config = dict(
    num_hidden_layers=17,
    hidden_size=160,
    num_attention_heads=2,
    num_key_value_heads=1,
    head_dim=64,
    intermediate_size=640,
    vocab_size=2048,
    hidden_act='relu',
    norm='layernorm',
    norm_place='pre',
    norm_eps=1e-05,
    positions='learned',
    qk_norm=False,
    attn_scale=0.125,
    bias='all',
    tie_word_embeddings=True,
    parallel_block=False,
    extras=['capped logits'],
    init='uniform',
    init_std_qkv=0.0536,
    init_std_o=0.0,
    init_std_up=0.0536,
    init_std_down=0.0,
    optimizer='adam_variant',
    learning_rate=0.00193,
    lr_mult_qkv=0.4,
    beta1=0.9,
    lr_head=0.013,
    max_grad_norm=2.0,
    warmup_steps=356,
    schedule='wsd',
    decay_fraction=0.899,
    decay_shape='linear',
    final_lr_fraction=0.0,
    batch_tokens=65536,
    max_seq_len=256,
    doc_mask=False,
    train_tokens=297900000,
    max_steps=4546,
    dataset='wikipedia_en',
)
MLP neurons of a small language model. Each row is named by its layer, matrix (up: input weights; down: output weights) and neuron, and shows model dimensions 32-159. Each number is 200 + 30 x the weight over its row's rms, rounded and kept within 0 to 999.
Before each neuron's rows, "fires in" lists the words (lower case) most often at its 100 highest values on Wikipedia text that the model never trained on; "fires on" lists the tokens most often at its 100 highest values on Wikipedia text that the model never trained on.

fires in: "through", "around", "to", "about", "for", "in"
fires on: " through", " around", " to", " about", " for", " in"
L11.up176,251,205,204,162,212,187,230,273,238,201,204,212,217,216,213,160,203,207,158,172,215,179,244,159,233,166,199,195,121,231,164,214,185,122,172,228,159,241,179,250,184,193,188,149,223,128,225,193,182,201,191,238,197,221,214,271,195,235,222,225,208,175,206,197,260,253,180,177,245,252,171,194,157,231,213,230,201,203,216,194,231,183,223,201,182,213,172,204,212,162,236,185,197,218,191,202,231,206,186,251,153,233,217,183,227,208,211,205,203,180,197,204,182,187,210,190,215,231,142,148,251,229,241,188,204,133,231,196
L11.down176,268,160,161,237,230,216,173,189,168,191,222,212,208,174,214,191,244,238,214,209,163,202,230,205,184,188,150,224,168,195,184,174,174,185,215,175,205,183,186,212,72,250,221,199,200,189,204,196,200,150,191,230,227,187,232,165,256,213,240,274,234,214,171,157,208,185,174,196,208,219,187,198,198,176,213,233,199,217,210,219,194,245,178,208,167,184,207,194,198,193,209,197,210,205,197,212,164,218,204,215,167,194,190,188,208,188,182,189,166,204,182,181,150,190,240,177,193,176,196,228,208,390,196,189,171,213,196,209

fires in: "has", "had", "developed", "resulted", "create", "received"
fires on: " has", " had", " result", "ed", "ate"
L4.up232,226,241,158,163,234,180,270,242,247,183,249,232,179,172,166,186,218,178,200,219,192,203,219,166,177,187,217,177,211,197,214,192,220,233,218,196,192,145,176,205,241,167,145,235,237,190,183,182,194,191,168,187,194,155,177,179,186,232,267,195,172,246,169,201,216,193,163,196,264,214,176,166,144,247,223,202,195,217,262,205,208,188,232,181,163,238,180,206,180,179,248,245,200,175,156,176,227,172,197,228,141,156,232,244,148,188,184,163,206,246,175,238,174,197,175,136,210,169,195,179,225,193,174,175,185,218,179,226
L4.down232,198,179,209,230,237,225,222,217,203,209,218,245,257,237,198,139,183,210,174,227,197,171,217,210,191,186,197,199,213,199,208,173,159,185,126,183,200,172,139,224,183,232,190,175,200,204,196,185,209,202,205,167,172,207,168,149,197,231,199,189,150,149,228,191,174,274,227,162,170,210,207,231,214,165,215,217,266,236,133,244,145,162,220,207,256,210,226,208,208,187,216,181,185,166,195,177,243,159,187,185,276,239,187,164,148,190,211,175,174,222,205,204,206,172,224,210,209,214,238,234,184,206,254,205,181,236,234,230

fires in: "has", "have", "had"
fires on: " has", " have", " had"
L7.up9,188,225,199,176,239,245,212,220,237,194,238,177,245,161,173,135,187,174,161,200,178,252,188,185,194,224,204,170,148,220,185,230,210,225,212,187,186,117,185,216,199,241,187,218,238,234,213,165,147,175,198,209,160,168,215,204,158,198,232,225,211,243,204,192,200,210,245,182,198,160,191,188,161,206,185,215,210,205,247,243,198,187,263,198,187,186,194,233,254,196,282,236,215,177,175,200,171,241,191,219,170,236,194,188,179,225,174,166,225,240,203,182,207,202,184,187,215,173,263,239,244,207,226,201,171,207,195,160
L7.down9,146,276,156,200,217,244,216,241,227,216,221,212,212,223,209,204,193,237,216,207,173,193,200,217,207,189,153,182,154,223,234,208,161,208,173,186,222,179,165,198,236,221,214,219,162,187,244,163,252,179,215,230,179,211,127,202,246,128,214,195,242,252,222,193,202,224,198,158,177,213,213,204,222,245,229,238,157,204,221,225,177,179,217,211,222,206,187,156,187,230,183,158,234,213,170,162,242,201,203,185,184,246,151,236,170,165,147,205,220,213,228,211,181,184,202,173,270,158,244,207,210,204,200,185,161,210,210,248

fires in: "of", "to"
fires on: " of", " to", "d"
L7.up319,255,157,195,171,204,208,185,222,239,173,235,210,171,232,184,163,205,241,202,205,202,232,174,187,145,216,158,244,199,241,163,170,197,164,181,178,172,152,260,215,212,128,217,223,205,185,201,126,210,202,220,180,195,235,202,207,184,274,213,193,243,170,334,218,238,191,185,176,203,215,186,186,266,159,164,232,216,220,190,139,199,185,190,246,190,227,185,204,252,192,198,213,189,190,194,228,242,218,187,230,201,153,226,193,186,184,168,171,226,197,200,161,187,203,151,160,205,205,209,218,206,210,201,208,182,180,227,208
L7.down319,190,235,196,224,221,171,174,180,192,172,186,265,222,191,171,162,239,236,192,184,205,166,173,170,253,221,168,136,220,230,180,140,206,247,259,193,272,210,184,204,179,208,154,195,230,159,225,206,202,186,183,168,259,194,231,151,205,235,158,221,205,242,200,204,233,206,178,223,203,167,183,187,206,167,258,175,176,187,249,220,152,214,158,218,216,227,177,205,148,193,162,243,186,225,208,258,173,247,199,188,179,204,230,195,174,239,202,157,216,215,207,221,177,227,152,218,231,160,243,214,220,195,184,145,213,178,220,216

fires in: "university", "college", "carol", "w"
fires on: " University", " College", "W", "ol"
L3.up112,180,280,215,191,152,200,198,161,193,190,224,195,184,173,183,259,231,223,217,207,228,111,229,177,177,205,236,211,207,213,228,204,221,225,165,205,192,166,173,243,198,220,179,192,193,206,240,210,204,197,216,206,267,205,167,200,199,207,186,139,206,185,210,198,276,193,201,251,199,221,121,179,247,225,212,184,205,205,217,211,186,173,236,194,219,207,191,213,236,249,208,248,117,232,185,217,187,161,248,157,179,226,253,198,209,236,155,213,200,229,194,174,196,169,209,234,160,212,173,155,190,156,204,177,180,172,207,225
L3.down112,192,179,165,208,142,187,228,235,244,200,177,193,257,187,194,199,176,172,271,218,191,180,236,222,190,225,190,212,179,216,252,146,241,170,201,152,197,237,195,194,185,203,270,186,180,170,208,184,187,188,189,144,150,245,153,236,197,187,239,207,214,213,204,198,220,225,186,173,159,177,176,240,205,211,234,105,220,193,192,233,207,226,232,201,215,169,195,201,184,178,246,163,224,202,241,169,182,188,207,169,214,152,197,249,243,133,173,251,232,129,226,189,194,228,182,203,239,247,198,181,212,202,166,192,227,247,183,205

fires in: "of"
fires on: " of", "t", "ad"
L8.up143,241,229,167,142,227,200,236,181,211,208,206,188,210,218,227,234,205,218,194,238,202,190,186,166,145,228,198,171,227,186,195,180,209,185,162,154,218,204,264,215,211,211,195,228,297,184,169,174,151,204,185,227,187,179,212,219,210,265,195,206,226,215,249,180,188,247,180,172,239,207,182,196,200,196,180,148,206,237,225,217,295,220,199,208,218,185,202,201,257,197,207,155,190,218,233,181,238,166,232,186,122,174,265,224,205,231,256,168,204,127,227,179,194,167,167,162,205,191,242,188,153,196,209,202,150,222,180,218
L8.down143,186,242,182,255,201,170,208,200,256,169,187,225,216,188,208,207,212,229,186,202,228,218,203,223,221,156,178,271,212,164,147,221,197,169,255,178,229,162,208,186,232,213,170,190,198,162,208,192,171,216,162,115,176,212,247,184,233,188,187,200,196,221,139,215,227,217,162,207,229,162,195,229,225,144,187,205,187,211,198,223,107,212,162,223,248,134,151,177,225,212,269,225,160,197,142,189,217,197,183,234,158,199,261,212,223,207,202,222,195,229,206,210,174,189,199,213,213,199,202,141,199,159,214,232,214,185,186,143

fires in: "private", "prison", "primary", "prince", "practice", "characters"
fires on: " pr", " Pr", "r", "pr", " char"
L11.up198,211,207,162,111,189,204,239,239,202,196,210,183,199,137,212,210,168,217,186,194,198,207,189,206,169,239,232,191,186,205,245,208,248,246,176,160,146,214,235,188,211,262,227,164,192,153,186,174,179,188,163,248,215,206,198,207,223,231,199,172,237,161,202,213,221,239,234,198,138,203,188,211,91,195,194,193,257,196,230,152,188,221,129,157,181,196,170,251,224,192,204,244,203,262,248,237,180,200,221,236,190,204,137,221,206,185,243,184,197,195,197,232,223,178,191,184,145,203,230,199,184,178,217,228,228,186,257,188
L11.down198,164,195,180,83,185,226,196,212,180,235,192,207,186,220,242,197,214,206,238,208,138,234,176,169,218,254,162,162,222,179,231,223,170,189,236,140,218,233,226,158,212,207,244,196,177,193,133,272,201,196,165,238,170,189,197,190,191,212,168,199,158,182,203,239,258,227,216,175,187,234,209,249,182,249,175,245,200,187,223,193,207,212,228,158,191,197,183,244,163,188,224,212,216,206,207,213,201,245,197,208,189,198,197,250,201,199,237,161,210,221,177,198,236,204,183,186,189,189,183,187,159,199,165,200,220,208,133,199

fires in: "in", "of", "t", "to", "de"
fires on: " in", " of", "t", " to", " de"
L11.up70,264,192,160,178,226,250,182,178,207,194,147,241,259,197,270,145,190,196,176,221,194,187,176,197,158,162,211,233,225,183,258,191,198,193,187,180,198,233,213,230,202,215,225,200,266,156,172,204,156,189,161,251,237,213,242,187,240,210,171,197,214,136,214,167,221,203,176,169,187,180,176,177,188,223,190,174,216,177,227,233,173,253,206,188,170,204,196,204,223,202,210,190,187,192,186,196,241,214,208,274,135,181,199,167,203,221,238,156,213,130,226,229,180,213,173,164,210,226,236,229,233,179,212,165,207,198,204,184
L11.down70,184,243,203,190,245,256,200,227,235,199,221,157,259,190,222,206,172,205,212,192,199,236,200,190,205,175,160,222,245,140,215,201,192,206,188,191,193,191,203,200,149,243,209,185,167,245,216,215,155,152,157,206,198,231,208,189,206,216,214,220,199,231,202,177,192,191,175,242,176,198,199,161,199,159,243,215,277,181,170,166,235,195,165,228,197,182,198,170,187,190,207,209,137,212,173,238,221,193,224,168,203,180,151,192,248,260,256,208,189,168,213,218,149,224,210,181,185,189,217,153,187,170,253,176,225,125,268,161

fires in: "of", "democratic", "officer", "policy"
fires on: " of", "ic", " offic", "ent"
L3.up13,176,227,242,135,180,190,246,117,211,142,244,211,163,237,200,240,187,219,264,190,242,162,195,171,180,213,158,203,195,218,200,199,233,142,185,218,201,173,241,230,217,192,219,240,215,181,191,180,225,204,201,242,234,179,182,213,193,266,214,193,236,163,208,261,210,221,176,248,183,219,210,178,237,184,176,177,218,193,208,162,170,212,193,172,192,208,229,201,238,236,211,189,184,215,171,215,248,181,172,246,181,234,254,177,197,190,217,185,221,173,180,182,178,201,175,163,227,152,204,193,154,167,254,218,170,190,178,178
L3.down13,251,228,200,195,211,169,170,255,224,194,220,185,226,176,195,148,217,178,212,195,224,219,159,211,221,193,168,204,239,228,191,209,171,258,264,202,196,190,164,221,167,236,213,183,168,211,157,215,210,131,201,174,247,196,237,160,200,241,215,230,175,210,225,168,238,170,194,225,198,208,197,143,193,181,181,215,165,189,146,210,202,168,189,170,204,178,164,213,154,160,147,158,201,208,210,225,150,270,171,159,187,165,231,227,168,237,197,184,198,204,192,259,189,161,249,198,223,230,191,149,292,209,214,222,208,198,174,209

fires in: "player", "politician", "coach", "artist", "chairman"
fires on: "ist", " player", "ician", "man", "ach", "er"
L5.up151,208,207,210,202,182,172,225,229,198,167,205,189,163,245,180,159,195,148,188,206,237,174,198,169,233,150,252,195,189,189,209,214,252,172,226,195,231,198,169,227,197,230,168,221,229,217,209,225,249,220,271,226,241,183,198,187,233,196,239,212,186,202,152,202,138,253,163,250,256,207,196,227,170,202,218,188,215,212,196,184,143,211,245,222,170,208,186,192,145,176,178,207,177,196,201,186,228,242,199,210,201,148,153,171,204,164,139,190,198,209,137,221,168,197,196,206,209,167,150,126,260,178,207,145,208,230,180,213
L5.down151,176,235,197,225,175,154,164,197,191,219,179,193,205,168,193,216,178,250,215,211,224,194,243,218,219,238,178,203,195,228,194,147,216,143,220,180,239,248,159,242,188,253,193,187,196,221,215,216,205,240,163,251,207,166,215,182,171,198,223,231,190,198,260,198,213,175,194,177,242,164,126,237,176,194,214,223,171,260,198,180,213,234,208,204,205,179,161,245,223,235,250,196,177,229,221,188,204,192,196,189,196,145,200,251,224,139,209,175,167,205,204,192,158,182,202,98,144,201,228,177,146,209,195,234,165,183,190,152

fires in: "university", "college", "school", "library", "schools", "bachelor"
fires on: " University", " College", " School", "ary", "195", "or"
L4.up479,211,243,209,222,183,205,206,193,205,221,201,162,197,209,214,173,175,156,166,195,215,115,195,113,209,197,153,223,156,205,192,179,239,167,214,183,185,189,168,215,221,218,154,215,234,169,262,226,198,194,209,179,181,231,190,201,213,181,195,183,175,211,160,216,209,241,137,246,205,195,213,170,233,218,224,175,214,158,228,211,179,201,221,197,219,206,224,200,251,201,195,167,130,269,183,211,185,207,162,217,148,222,167,222,240,173,237,223,216,189,184,195,177,153,199,156,234,171,203,117,249,163,204,187,247,252,235,200
L4.down479,157,195,176,188,212,165,219,217,204,191,175,195,240,187,204,214,189,173,197,219,200,208,248,247,171,235,174,146,172,202,225,248,233,231,212,198,197,127,222,194,236,192,240,183,188,235,203,171,208,181,179,205,233,279,129,160,200,180,218,207,204,224,235,186,188,185,186,177,171,225,163,216,202,135,183,246,228,198,192,197,193,242,197,196,210,218,240,168,185,247,241,202,219,205,219,214,218,167,214,153,188,224,261,247,221,211,176,183,245,164,292,206,223,214,149,189,173,184,168,212,207,204,166,190,241,211,226,145